{
  "d_mlp": 768,
  "activation": "gelu",
  "norm": "layernorm",
  "positions": "learned",
  "qk_norm": false,
  "attn_scale": 0.125,
  "bias": "none",
  "parallel_block": false,
  "init_std_qkv": 0.0397,
  "init_std_down": 0.0568,
  "beta1": 0.95,
  "doc_mask": false,
  "z_loss": 1e-05,
  "steps": 9528
}
MLP neurons of a small language model. Each row is named by its layer, matrix (up: input weights; down: output weights) and neuron, and shows model dimensions 64-159. Each number is 128 + 32 x the weight over its row's rms, rounded and kept within 0 to 255. Numbers have three digits each.
After each neuron's rows, "fires on" lists the tokens most often at its 100 highest values on Wikipedia text that the model never trained on. A number after a token or word is its count.

L3.up603:113160099103091184096117080090109132163099151115183168139083116081149141090160054113053161090076178109168147131145110113137128109093037126148110143139156153132120127087131152128107155110100106071119093138143172142142088166096158082124143126075184148066065076105136109070173114126119093170
L3.down603:102076123134119147128147121065153140062106100138145167118152087110169179090164126069142065175095117073112115141142127117070099137140158144130123120134145108108132132165130114091151043114165159106150194090177100115133140127155104127135195089142114073131098086173149115120120145110099132150
fires on: " |\n" 14, " |\n\n" 14, "aces" 7, "100" 7, "0" 7, "2" 5

L10.up363:148180173148144146117140101095158154114101135120130061080117149121194064157124122097163123144131119116080113101102113165118203133136159132140148114133065053144117112139140065121134151133161125085117129148109140073164124076105216074094088130134190190117131116168137060118194090132142142083
L10.down363:058149105176173169187114125123127166176153129174125110123095128129168163178162102125127142147125152100143107128089162157105121181154143126133172162109115115185165073127142142108088100121093066115095142134133151139153123103095102095144068143143153125115150107113101138203095179150134147085
fires on: " St" 58, "." 9, "St" 6, " Saint" 4

L5.up505:070131131048167108069114127155166177072128145089133154136107139084095090126091122095090120150184132182160104050086141085104126149118142113130169130119168131114151106126112188164140160122171127155057096159143143176126163116160177138137144182130102083082085148108154136125063162186166086110
L5.down505:113126122148116156159076147163046090121170076219109158098117123124175101151059088128113128091098150081139137153134152095135110114123101163173208138130123128163138092186140095204126159137088055105140086143091132124114127088122162152121093055120112119136116176090133084093100182134150131116
fires on: " the" 29, " |" 20, "5" 6, "h" 6, "6" 5

L6.up542:144172108184106149141120142153122079139143114152176105126144152089138112132152147106132119125176019170163127069144176190111101153131224135124159052112152089128112124158085066113115191118137107156137157166162139182086124103100068065092155152127160077112150148116124142089155102132118085174
L6.down542:144124096175147095164089092162138188089120176079183091175108130067208105053163138153106100070152133202141152134130150137105152174142149132100065152175141087139154104121126081115113171072110039114136117134103199142124163100130131127121125151149136109087135127157191100104155147120150082159
fires on: " n" 17, " s" 16, " p" 12, " d" 5, " a" 5, "1" 4

L9.up608:077122112162104147184097136128159158093082102166079112140128094101098173116143141193132102140077117054055057163102158122126162123131183110123111108130161114140117154065113090139129120092130112204156163131176134060138153119149172131172128078109131152115134167138136084070159059103138095113
L9.down608:189114155163155091124158121035123133107161106208156204163137173154124149139143148073141118088163124160152119170125096106090108148129088165148125128078138077149155158155162110131119158131107187115113087141107150101063123139151101132114135065133062125114125152152150143097118092113160144066
fires on: ".\n\n" 27, " H" 19, "ble" 6, "h" 6, "ed" 5

L10.up601:150172113147129131072154167094132140119128091103146152120122164097084109134111141115175093166092144075126162098066119139089117095123149146136141113120132110152096142080122113192152049122091155145146131207132084152109133153180181086135091071142150121155165060175132205165131104187114113127
L10.down601:136102149119142116176129148094097137135149139100133149093088113157128121097198133115142099094136148185086124138140144077110148116163108100149125116178081152126126100072105100090127129084138123125126167031131133119122134143104092163096125133115109132090088196124127160078051077112081185096
fires on: "P" 32, "D" 9, "." 8, "M" 5, "S" 4, "C" 4

L3.up43:119115086133155079169091158158140093153096103084123094075124159163133092115112103149129153104104128108151119141095114130112162131158127112104092137118139110123155191127144117109116148105156111140059159105152133194070086076141141150156127120160135150081098139132113089131140092107106098090
L3.down43:126170072154080153102180099070114101063177128187144143135106125083152085171185118149151122115172093064105161087144154147104097126086149114104179173111152105107180073119163134117139070082151159131171071086174116167141128128089162134177149136118066168146130107063168097120132174122149152152
fires on: "In" 14, "\\" 12, " two" 12, "overs" 8, "C" 6, " three" 5

L5.up620:100088207104117130158158119113159190058166149183126125164114163080093111092141154160107161144140150127119097119106131113089118146132126129119156107129155098111146176096151064154130099121190143178102111139118096090131100107138135093242095130124156095103088127116101094157104142160077141144
L5.down620:120142155153109071160109127132120118119205101069067086157111065147169110207152132153115108113143084131130141180135170136146181155163104071096142133165104112090141085155126162116201143128073122118099170130094151110119144099077117123133192160115113221133098135143150159125179095117132105109
fires on: "ist" 14, "it" 12, "on" 10, "in" 10, "st" 7, "n" 5

L10.up158:147170140131122152123095176127143117116141159116101104161094116094111061046125075135116097118137147145097076118081125093171141100134136112145208153128099066094140059155139175148091136148135162028129107184122186102164121130144205118167093145134146107157147127108140083209130142198084135118
L10.down158:142130157156111125217160124139135167157077050100071104153125112148095128132151112180071083119145123114109147123069139061116082196121141102115153164137117089096125135115147121111111143159136079090150117184100132153134121095112164118086136154110147183137172110129107150118166168073108149135
fires on: "." 31, " St" 14, "195" 13, "196" 12, "194" 8, "192" 4

L9.up412:117128071130088116101092126155129144165063093092130139111152154153149135110130132126109159105128194115117094113124132194226141128146174125123104105159149151152077139141112118156121099115162104150155181070130183111155099124209096109135191108128112128109074100168104100076155087094180120130
L9.down412:109098151096144084120125125115043125107144173184085148146177106149124158144041085064113148199162120146137139094151118057134093126099136148089152112133087095110151157102170138145145143148064100137157159139130105133129183126159133191157094151180089157133119112066126132085159071121131104162
fires on: "," 52, " was" 9, ";" 7, " is" 4

L3.up618:132148146131146150043107184063146088108115094087131140112110148104114152146090129134081142178168135102120104112177093073128072140138139154143117201218192167043155187123148162113126128081112159122170058109096123181126129082089129181109122132125192125157091126129166116109117099162127153105
L3.down618:088150067118134114136145127135082112179140146108090098113068133084146117113173112128078209104086121147146069159029123117100151133143083200146119080155062104101104127091154144205163097114117105145067165136148127085153056141133171139151106082104185113154168123167108114190154136172143121181
fires on: " re" 39, " tr" 8, " cl" 6, " del" 6, " der" 4

L5.up347:147103150131127103185104123175114128151123137171160153158123160132120084107082143137119118118138159108082125143109056104151089144134112122107144093170150068135094199102106163141174211124079114080138050119114169165141130143141114076064156143121162105141143121159155118121117111083090161140
L5.down347:118127152120087179086133128128128164065149135158139135101174109097139130115130143166096089150090167074145125055128110124105071130114119128151134181129130114127123119131156122131136107064139203133112123111112119128139098138055141185134167102125164111091126127138157149127151134151094103095
fires on: "-" 32, "–" 14, "b" 4

L3.up174:140159162107115111144102174111125125125124156061103138167140120121114180133104151072164107118183101116107084109116155093147123092140160143110106165099123179202108091128188140102082135077179109167111068155099112111146153079139142083137187166096098148119097078090143161140075090117146127136
L3.down174:136103136070150095139098107139131114102087193186208156119135173132097142106116086135061050092185198151169125085103107135154125111138146174103102090124110135141084169142187128095170081121137162111100076170159163114169072108132142146110133129169111157114131066139126140115140157153097143085
fires on: " " 20, " a" 11, "ing" 8, "ived" 8, "ive" 4, "ed" 4

L3.up190:132129153174108109154115126158186133105129104154130098164173127113140119124130147155160111099121176135146061124110180131125190081116154133176139126128103139123172117087182162081134162105132127165104127127137118104066174167073124144122135173043172198108131171104115161133135043102087128111
L3.down190:102162110103141126095073160149099194087170227112132102124084179095165125112094164140160115112159097121118125148147110180117098144122135176124110111097113135105150040140163141116127115155142113120086091175097138235129099141171122114166097048186084135129124135116047101103099121088211139116
fires on: "st" 28, "th" 14, " se" 7, " |" 6, " first" 5, ")\n\n" 5

L5.up636:102100049160059142117124195114150144126126157163094136160129108137141158080129137150127160207098153118181089091129105187086119129137116104084086132200156095141126107100154146147097116107134100134144087156141116125163111168080146100130145143114084172080158191129113070079116124150080157073
L5.down636:141136133112119113142136103110166085131095185095145112077160128135139085157101095119146122150118185095092159101120144148112139142171136070107092116092126167135139137076116177106123124126104171144133194093157102112174184108097064131087108114111126106112132190198137136109128096181164163106
fires on: " of" 25, "\\" 13, " |" 11, "re" 10, "{" 8

L5.up452:145113129105113117139169111110149104138130120079177090082156130149110180152124094123063074120089184168080086124163164107172167164122119054162100150111149141141121099077171100158173105112147146146194091083146083044098177106134128118151150162130146121120124112102142137075113130128138102150
L5.down452:086086185106149107079093112119098166165096213125109169139108107186137104130083151126133211120123085109078131179142138109080099131126160173078168077132125103111133107152135160124131095145093101120098127058121090186137158136122079127118142111114111135094105115125128120149157204098156135140
fires on: "." 55, "p" 6, ":" 6, " " 5, "ipp" 4

L10.up384:175174152147145117109067155112124107092058149124120119112120113115113154127135142104122082102127156170146089148113089096112124122062080102105124130149096146118111109157081092120089207085160174175139148071156129133162136149184098123184016172069130131152143154118169069063122092098128150091
L10.down384:099122074150141161133096105157094088145164069075159151128090168121178114136171081147077114136194170098169189154037172199164100092154141113088051098129143123165080088129100134135099115190129141153125145114151116169099160096137127114156129125174125132154127091134152154148132156097126148134
fires on: " G" 34, " g" 22, "G" 16

L7.up633:088109162166180142180143127090125097115148081162125093136154117162108125101137128144087121122133121121130112124135124131129130141147135113134152194112141122109112050096111150103108111125120145130177077185117119091093179140115126127065177132150172085161100068105081203134165112154126121137
L7.down633:150107172139144114123078062151134133106163135162092120064166112143132145151091144178122135100135091096156170064086101175162074122149104155176119100141172150098126143179132173111163079128148110145100179156115115197158119159145114111125143161130110172113087127161160144158147086103171108082
fires on: " the" 26, "al" 24, "an" 7, " no" 5, "ous" 4

L6.up713:107100189158142166166091137166107101144137134185184095098131102131124123085115150097091125156172141123083098103100169122153123148167175167159164160144181090159100099127152194107138155119115125141131149099076114140119154109106146136106085129151139140147169074189156090134092123064114179128
L6.down713:160173096069140125115104111122147137082102131097121172089129164126154123183133170171151142186128159076187123145072151136140077082125119131101148108114140181131127122140149119179102099133147180092080037128108099160124095098121168120165170125083078112071144171104156090128202143116154134114
fires on: "–" 36, " to" 15, " a" 6, " me" 5, " for" 4

L9.up604:135140061135164093104161179093170133146136084160132145153198129134129112137184168135108115105191096112162120144086185164180158083109129141101137102114141133155062133140108143118162182135123132103187054080134099105123119118093119154098095121061159129171098078172112121118134121087208138083
L9.down604:105132122107091076138123115117111125086102112166171177119141159094110086152184094135145126074093113134137089091158118146161112118138158133178150099055121059137104112118138122140174071163122147184137117137068160157113126161122159120170179191087108163126110137193152111118091085144133122141
fires on: "ra" 17, "is" 12, " dou" 11, " tra" 10, "ene" 7, " lim" 5

L9.up450:155150101186102128094094100118140092123216067205170125153125133132157148037110079096081142133111161157124140150127112114116126124170108100155155044117129162170166147121125122135134106118168128133137128107131149141163169168187139173110192090154091099098140126150137098139103105061136118152
L9.down450:087173080126191164191147149125103150144063135098108134147111131120121137177115179160121174103142053153171133073091097138175119117119153113141117135126101098142134139075150100109161139139113168136100127198064167108107113105071124110168085132146159151097104118171113105159102165084098147118
fires on: " to" 30, " " 28, " his" 11, "e" 5, ":" 4

L7.up641:117146088091074167083153105127104156112197137101081074140057210116144166094124151106090090126147078122086134174162045057138159119133158143104157171135126139163136159105181097087129126106159094115125162125127131146129106097182135135081129114123135077095141189165175149107122053126108086121
L7.down641:103133133163105117128131070202112090156120128120093154118179150128115119109127123141095118076115165140145139101087132121161148176191091152152060104144125173174142136108103120139150070160122117142144113119116157120188067108106170127146187158201120040088106148137102142181118145159076092137
fires on: "ed" 17, "ing" 13, "ter" 8, "ped" 5, "ipp" 5, "ted" 4

L3.up432:106085205130079196068104139139140151087132090137113163110160081123125130113136175120126141183103204132089151111132105103098173093135080128111117117147122113172196194076126165110101139149109098121122151061172150115149123126151106128156128140176184086156194125159118113129141128135113123084
L3.down432:177178142185116144113055098089167137062123137138176119060114119154148109154114134099148121100125163189149163096122068111098092144105124147138127099044136109125147127118111179154156105094095146112121120110132115065142084183130135078163161133133078143057170113124136093113116061140180151156
fires on: " and" 20, "–" 13, " –" 12, " to" 6, " " 5, " &" 4

L7.up9:074121173127171090141159140169147082102105130086117100158135163127143108084139087169152104105135157084143098115125140148120109110061173148107131149119134175156191120149145088111130089085111169191181076196118099169104111149142129110085114125154156112119111103145069163154119099132125120150
L7.down9:087122088060155116174120073112093205076203104152101179100103117202115089138140168137118129110158078118111149148157134121163083123068138140153172134145154112133092092101131130079152076131187139087090190086126143138153156145128093186137089127098156162158143128104099097092143175086091114109
fires on: "." 38, " all" 20, " expl" 10, "al" 5

L10.up395:069117138087150105121106086119119077131109132184129166148120134114144131155131107089104113102127108218136135134092141133105153106145122114143115156168111111143071077131151122148158112128153049083184135127166080127150159081073159116111119101161072150189175122085127109127154116126192166109
L10.down395:112142099166158158143124096108168098168111165076047173132126149117117163150076114175135088101116144085147182120083132116143134101128146171165094150151135154148144117154192154109133133148140222135131106117083109137133123174121100072112120111126123126120147152173136078109119133150132126130
fires on: " f" 51

L9.up227:108171160191083153167127115099151098114177106113088100096108183150118126133173167173147125122132079101156157078108169127157104118152074120166141128106154121138118117134175135097137119087172116137132164174050129162133091108191062124123119056116083136141130068118145122182185114137167122147
L9.down227:142114132176118166102159156155230130155137115186065078134180153144163145072177099109184137121080149080100090147174156183123145089124150146125124114141154112118154142099110090185138185127119081135158088135109125103131153148064065118145130119116078116070102156114128100122144119100178126143
fires on: " and" 38, "'s" 6, " or" 6, "The" 5

L9.up425:113108131074134164100106116150118087113132154120098099133111166147163149072104124166093092153117214170082113116085091175174150073166169132167220156141122096131120132114105138165093171138094148104133175103107132071132094148152125120145144082155130091109119155136070088143132157105115107133
L9.down425:101152152152173109139134113118098091226140136056036117121102124101076163120138183144168169151144108151162102096140118102172099150076104084111106127084075172126105129128133139130142117178117110084140155099094149124186154112166143032143137153168078115130078139104163075151141165089084114094
fires on: " would" 31, " W" 28, " they" 6, "uss" 5, " will" 5

L10.up519:107138128085157130107112144046119177125157085088132114093137167139146095110159121156105113141162158178133178159105131155074141105168136107085119090122109096071075130091151132149102113154181073081130113138137081127149126109065200134168148095121086137141184120115110115130099194150173054110
L10.down519:031159079122172180169092201096153116158112163157162090116058170125090135209114132099121147089152119085125146157112185148138136156131113181130163213045142106108092090148165165138114124113139138130174102092061101144107106093149168121064133164132108163116114188103197187102136117152157143120
fires on: " f" 47, " pro" 5, " tri" 5, " sp" 5, " F" 4, " Cor" 4

L5.up68:114112109076104122156109136114140037193199134155113129145103091167103084069148155166069110160063156133127106103143135105131155081182137150138122118134109134082127142136122044138100119116143119110076087128151166069128190148176144101172125149148059106165101129174167169141192093191176071097
L5.down68:059155074112147191172121096117095167108149184082089115095079134098142152128127146133150125092180110107083129176101141100138139184063095139065113097124046147116160117106173189162116134147110109133152114150097098143172143131115116079183100114130128080065178090108098166139081130097084126097
fires on: " is" 26, " has" 8, "way" 7, " School" 5, " also" 4

L5.up466:150106134195133129101125169141095177107064169141164141132077134143113056155130095107132166164156112146127166082148105065147122110113108097113082077141113103141184112166152149073107150110129112114110188097118136108131164141114156122126086104062151116102126099171041135159061161113180136106
L5.down466:189158102090075108131154055145178108165072112126193125206159119116110218131169098123124040069124184116115127170110153196107133114136111157112148138124137133154103115116091129134098159150145071180138128134140100182142082127187164151114147192139108092106110155095162107139167142077137072157
fires on: "T" 29, "W" 15, "O" 12, "F" 7, ")" 4, "ing" 4

L5.up397:081083109236100040148155170138112135099112111161168108147096089137096109117154121078102146138101125187106084097133102156087097093104099104122112117109132169210104107127156189137103147095077113128138114127139110115200166161128102158150143128115126182168180135100153107145108123203115150087
L5.down397:105143092169156210149089163116132133189173109154125147189141154137109137113142109113136115130097135050097159153115125074137180119128120116180116153130141110151151096061136130120155121104153126138183080134151079120147136157117116124106080100067087106158100138112067156195083111094153067184
fires on: " of" 25, " career" 12, ":" 7, " for" 7, " |" 6

L10.up609:095144109144107162170196085077093124119123125140116107134116149110178079142080131116062155174126088079113112118179189171132168140138098159185091153051200113139134097175163123192114188107138129125172051152138159138168168124167112126076136127151122145113064123130123128154125174100148102232
L10.down609:189100169234139081108113086122126129131095113092095104130181108145138151118083130115142141119131115124157184075123061137126115120211075154101154146161136181114114106098114109130107130138070151153115144169145122155096130109062185141124154124189184096109105153141151136102137155113118102149
fires on: "ic" 18, " a" 18, " A" 10, " |\n" 7

L7.up236:178085130084152067095107109146123110103134137127114169070108144138147108136124171129139113098146157170111098132180166192134163144171177150107128092153084181089145179099142081175104123143080090140091129145158152158138082108098146073135107089121119155160124121151134086139165088130144093208
L7.down236:112131097164093187110141094116125094159140151094193107109113099148171140167108117115184144132112111131160163101152144101128116038189122095121129110107068174118183140143105158119110076155074118117119097151131098153146101152153105125194104063169119154124059141117145129130138126117155129145
fires on: "and" 15, "ig" 13, "o" 7, "as" 6, "mon" 5, "son" 4

L9.up627:150115182169110146190170136155152157073159077112156093101129125099159115121123164053119126116139119114134109135121137118096145123145101121146187120127122172144112028184116084141136155141100088096139126125134157117141169090057115103116109135158146083112118091136153186158079150146129205102
L9.down627:173103155089138117066154180161110100117134129147171134092135112057149142106122137180097131108117165139085140170112152156153094088121142120134136155118106076200162164135109059116138103117136168116100194072092114098050115140185171154099163177078073140093139174120103119155147111113069114073
fires on: " d" 48, "air" 8, "ow" 4, "er" 4, "ber" 4

L5.up407:156119122143076107096178111156147174152122147078210091195069166099108113161158122133135114098163146173139138122130142139099179152100174140134087099085058142133106063174128139118134146115149109168208160117135107126150152153148132084156131100145102127089139104147142110121123101089179136125
L5.down407:086127080110118133106114112130088116100107120109140129124102112125116106130131098150089172160128146155120100109108172172160096106184112115158110099228181135081194090156127124118089110137161157153158162106136173115119181152107125120089114122106077079065076166151115090122143086148138122117
fires on: "ing" 41, " him" 12, "-" 6, "aying" 4, "ed" 4

L6.up510:114146167155158131133093162157163130153097094170098088135168131119114090134079104127117162169139171129121134093223097070151190132109093140178127180171130168070141135114138121136080136167193166117135128100188156111132103147133157071111118098142150121096109184110140151041110125087142120097
L6.down510:092144195106120124148076147180121102167155127076106120090122101145118151128081126109188150086131150167128129156135068148192156092145119150091138130130143055141128212132096121140213173140143103195126157132120077150151117142069157091159116166143104101153132133144055127151159117114155133102
fires on: "a" 29, "et" 10, "ig" 9, "ro" 8, "i" 6, " the" 5

L6.up672:108124141134158120108103159139128082147112127143093079124190176150134105064153184147068156128118147149139144098135119122110098082123080123091143125112131142132095139166187081171145148156169143147104153136197134198143127145081132147146089081111142141110157090137127086128099128124111122123
L6.down672:178142135174175114143134160165174136202138127118114131107084134135177111158109119113139117042102133172118126150125097079146123111126116155125071126090102199113128106095149121102159206155133146173074097182130100153106208136101104134088096155058155110117120170096121147150142162113151137187
fires on: " f" 40, " b" 31, " t" 7

L3.up583:134086114129134106050132143144176106074115129134119056129140170155090062130107126144124082150151116213134141110085139171111103122107123138153150090147096106106106168207123060185115135170085079159136209096089102118097138097170118152116192114126187116166156117089102087083157045172158125136
L3.down583:101108127087124085151121139110171124180130187096112130119171125107137212113149151089140090117119177064148083144093111116112129113124168108121130098152071118121116159054186133101154124090090152084075127143143151155104139188106153159153096169155100161226102104152121201153154132194089133106
fires on: ";" 36, ");" 17, " —" 11, " ;" 6, " H" 5, ";\n" 5

L6.up485:097098131146119140173141155088154154147061090133138052130127126115130145128116153164111170128193177128134071118164108119110101149180142100124130126167161131144157160184131102171114095074106155064107146067167140133183101133147184140097117141146108165138109217183174097069129168112171113094
L6.down485:107082138122170092104128086051099059092096132116152162137124178126105147081150147119116173143138173145108130144149119132150137125143114161130182069058127087121099163137120092122151167115109140109115155134132192121176116130199070087075140155112134211107096181143162113103118124124167150168
fires on: " (" 21, " " 20, " |\n" 7, "born" 7

L3.up439:140081088182161160108181134151129163166107118190108053125044141125140151147176106119121133126099148160146123132125151124114103142202144142154168089156130096104158102126117112170142152080145126077134106108145147132137158141150113120074129167139116147127130148149171160134148143090103168185
L3.down439:080116131099114149136136128106112090139104125151144200183152112158144186147083092100065133101069120153104104070100096128188141150127159118137152141158190092148129099123112114156130121138112125124073150146095101097095091136084111175162143118211168164164153174120112143135135161119128124170
fires on: " " 68, "120" 5, " (" 4

L3.up587:135100136155156079101138130112104125124073119111107135154062134175102067129147116110128108118135183157180169164103078076181125153137102160124140073133180109115097141150136140144091124144128106098119098133118137152163045154101152081108122133166141124136129077114162127103113101138157117113
L3.down587:145104061168124103096137122088127075136142091116076127118092211129180074136092096189108111064146140142097138143114143066127135156076105068137175078163151137129131137162163096162090127125142101167099151128156091154205135099085160124104124127109146127112160105149141130056086106108177125155
fires on: "4" 24, "5" 14, "2" 11, "6" 8, "7" 5

L5.up465:146139124170133128122095147127079134110136117093101142100149157133120116196170153082077120159099104154102108141136186128092126077162114122076141163084170128170086123118130164086084088069110097158166137151131110179121103156144138165178088160141138145161095107146113159068098133160163134106
L5.down465:127146119153113141175096194155138120176200101126180089150089106196172100165110096152196157134081089081139103136134081123117149086141120152200153177117135136137119059147081086115149135117139166070129107115171098136091148149110101152114098150123173101086092142141121169104117188075130144162
fires on: " the" 22, "th" 11, " of" 9, "ern" 5, "198" 5, "197" 4

L10.up718:165152112105070110087105100132152115119117087079074176145100108117141146110103161138137182123106142117113183118129157127081144156140102093119119094158139118070084088052205146149105115101118149108120143134155136206082152116132143088191079162201147139163139185216083137134113183167094111117
L10.down718:187105129135165160106093198151101134067129159085123120092130185114202148115130082132137131122156115087110151173095077105143129228098124137098140151114148137165151120194124121145127094127107137158140113101077068131081131112127132126183116134060124122173145108088061171178110181137145134166
fires on: " also" 34, " has" 16, "." 9, " cont" 7, " had" 4, " have" 4

L5.up692:109088086127090147071157141144161104153159111102095060107151171127108083109203102189128170121129130170124119090081095125149150176140123112103083142166161119144091081062108170135153159170163133072169046087085156162189087105108165125171096137119102167126122113090115136132112164133130137083
L5.down692:130096087149209166108150151061141161158079181184178173147187182117130140078137169120077165120176129091108181089133107110123133110117144111095117126080119164123194208095171126131098136133088071153077153139171138074089141111131149129115159084113096137142139122122146074057119133124107140153
fires on: " of" 28, " for" 13, ":" 7, "res" 7, "oint" 5, "resent" 4

L3.up629:091120167183170119085103136131181089127111114162172143079108150192055149152100133112104114089122120180114111135055109167156190086132128139194140128145134134122107146135154048164131118154076221136089128054139124058149096115095121104096086176127164100142161107145142127139165132145137161113
L3.down629:133158143149112156151076222103122080191096140134140140146126138195158144105111087097095141161149084175098137087144155134105150147107145141101129144121163115130133178123134145196108112062107150137087137142153138159186099150101164097137143094142167160148126155148083157112110101175165112132
fires on: " " 52, " to" 9

L6.up161:129094128150111171189175130132140169177173111127131137085161212131089128125123156076072157133118115171109109112121150059085123050176182097100093135095120128095158079070126125138119149094116125155174148099139162143145114111156149136097126113086115129114062120136088117204128141094059180172
L6.down161:133146133108184091163101096087111140128109197131128115124084104170101095119112087144101137144151102087154147155124111188158154163049153143104089127130114137178137172146143129151094128122158147147090136122118096033102114146068137128164112137193114138124073160062118103085122115153130067187
fires on: " |" 18, "-" 13, "|" 13, ":" 11, "em" 6

L10.up455:150187121134095149095129126082123119149116127161146096125080138131108137124121120100146149154074158113141057137092129104082124140155112122158140119133092109116199164212141168178130096056185109091136152127130074090128135068129182131133135076135116171103166132140158119156126121145135104131
L10.down455:068108207081107146122112084110133174133147077174103175092150128157158100086125139075121132168083137097091143173104104145128138068136103127058176106176113170122130095098116193162115086173072140159094146170101099146136150085168214147115116144142159133162121096086114168137120143079097155105
fires on: " dr" 16, " Dr" 14, " under" 11, " able" 10, " re" 6

L10.up622:102177088169164065096168157095149111087151090109149084139122165133081109047138109145162144168183159081162118122155154202126184124036107119145146127187120108127159140156183118121166130112111147169133131096140110142095149163119175097131105123141131130211151132092188159070130117078127188144
L10.down622:141082125176132107104153096144137117136160090108176176130167096187129115053119175098131110112192192148098123126147151097113113140154130098119108127073121153121136142129082129146071084169128185146082140105137148155079071129154054179138089171055127154117155113117190132118090129120170141072
fires on: "." 42, "\n" 11, ")\n" 9, ".\n" 8, "b" 6

L6.up87:163156140132123131117140164127128090066191122159140191084111088091107168092151068106123121095127165135145138146109133079098102160114101107124037160099145177107136095133147090157138147153088120126155127106128166139095101130211111147191049163092212165114140044114116172131141170148204137153
L6.down87:175150119109133116123135152116136118111106128099122103150156153089217122141096130198144136217134189149110131048095130138102079132157130125139077145116084085195103140153091131079170091091153122118097117082165138141133166090138105195154123141142125079136116130203107159178108146090075084130
fires on: "g" 28, "t" 15, " g" 10, "reg" 6

L3.up588:111137119122089085113083160118136159118096111103118099127125140153112130156121174061049125126162149108143067147167085133118136132107161173119142107149180102128128092169150138152125096169123111147148062118062105135154117186137149155104105099142121107091153079111129121121122115151113120105
L3.down588:120054167129089108128144143151076167145143120168117117122165228192108143091165114127155116107126142073134145102099135076105132103199158157120130129124180096106121189148157135098126076138153142140137134150106091090159211061179122188095129080150099119194136176092135157153053087107129105134
fires on: ":" 23, ";" 22, "," 21, ");" 6, " " 5

L10.up364:126152162167073132130164179144065121111120152085134115168115123137110138070166154185103133108180124128152173118091128128093101110097104070077132167113070125073093116122119080140129143116164178189152058134114118130102127140155116081198125091129117139141152112077126156163126157104122097131
L10.down364:125132125121138103098079074140057094113117130103173103086135080152150146129108134115115162135169119079153054145129141177200176137140154128096146116091101164119157108167172158131136134142059124123086165155132142125131121151143124120136122155144143155114111130069158185167117135150121150111
fires on: " al" 17, " mat" 11, " High" 11, " pat" 7, " high" 6

L10.up422:149142068077166144091169107088158117122103057188181131193113118108112113125115121107115137085091127084091128120138141148114079117072136129156141043142170103127148084174161137172135084172133151117140087122074138148103142159127127121119149123110182119058131157112127093074123125088126118090
L10.down422:129117175165082163120085158120129154137135118091140147125166202112168132090131156139158172188142178139134090097135135199150122129168130151143099154126085097121179148080133151162154097093199102149128095086144078075173118145106069108125100082159108128208140122123125097103182111152125152121
fires on: " d" 25, " t" 9, " cont" 6, " (" 5, "d" 5

L6.up436:122177126117156085093152102161148155152107118140089097108165072125096141159132147105118135153101095184089030128081170157085140057140148064123108159119152093176137087106069156129134126129089106130121166105142095080122118172097200136081179197152128109125098137185131092133165140155138174110
L6.down436:102124099142144127161052080114118108154170163176190141135161163192155160020120119091129156153128148113189166134114077138129135156102121138140158131096150106118112114099103091104147143109151123157146090169096115125120062122119134160115142104081138126114094073120151100096071154108156148071
fires on: " the" 31, " this" 8, " that" 6, "gr" 5, "te" 5, " of" 4

L7.up131:137132155109157143193114136117106122117106129107069088132159142181169091116136125145091141148141144162179163094087067143121150140082147102111063150107161129164101134057132075155109137111091083134201158106144153088139176135098132138133121079151178125113125100140143128039090136137111093112
L7.down131:130125069149202145107126153107150112138137126159128136114161154055171127157138165169157116143127188117117123110110136135098144105140164152161153076098095113168101056137202130116104165115157166194097182102119120116135163156132057114087150178130184133112111137099114050133140203143167087083
fires on: " t" 25, " m" 8, " b" 7, " One" 7, " other" 5, " some" 5

L3.up350:110150134078099145157172109133152135118166114090132116121106138146074080153106124131055114192156160129102153163118066109129168078128102129086152192125163090162116117065169094163170092160085093133190123108172098096106155128107079071093156136091138087141094066137143171043138100152159062148
L3.down350:083119134167155124096146125142156156150105138055087130133116139147095107081200198089141148146140102141140118098182122174122050179062141096080127091115129095152109122152108125105196063123134190129121137134112104166097185152142134081039133159152128183112122139151154124136163126055097140156
fires on: " " 29, " m" 25, " M" 8, "-N" 6, "-" 4, "." 4

L9.up80:119136131147082122051172124121198105148094079100139131150168107138068180108090127140135068132073159104142128154117145116119131141077198080133104138132140139193119090159144126078090169049151155137074128098135131168129182179210129124116062107099111143089122081112110125089161131109139094158
L9.down80:157172143151092123093177146158094078111103167090108155160119048141132140072094048084159196144132153123110115156194115141092079123104112138131115127128120169113129089115109136178119107121126104186129144114124191151099112105135107134138107154215182124130140091159098110140111076120098166123
fires on: " was" 24, " be" 9, "202" 8, "ly" 7, "he" 6, " is" 5

L10.up228:136180138134150112163156119111131108086137208080117100127139167098105093152072155137108148183102134140089194060113143124166157162092079158128119151121120128168090104065137117131105152097154125142162061150152136124151139146139112112125123104134137100132179101182127141157136041117187156184
L10.down228:149091158079075163092060076161118178171143100164072155121139157135102112123123127124123090049124121132134080110106161141102072116206159141142139114140125120147186128154170214168129122157157113091122152190112134144111136131132114089123149155085173097192168116143120163110121210165085064105
fires on: " a" 43, " |" 16, " the" 9, ":" 6, "." 4, " " 4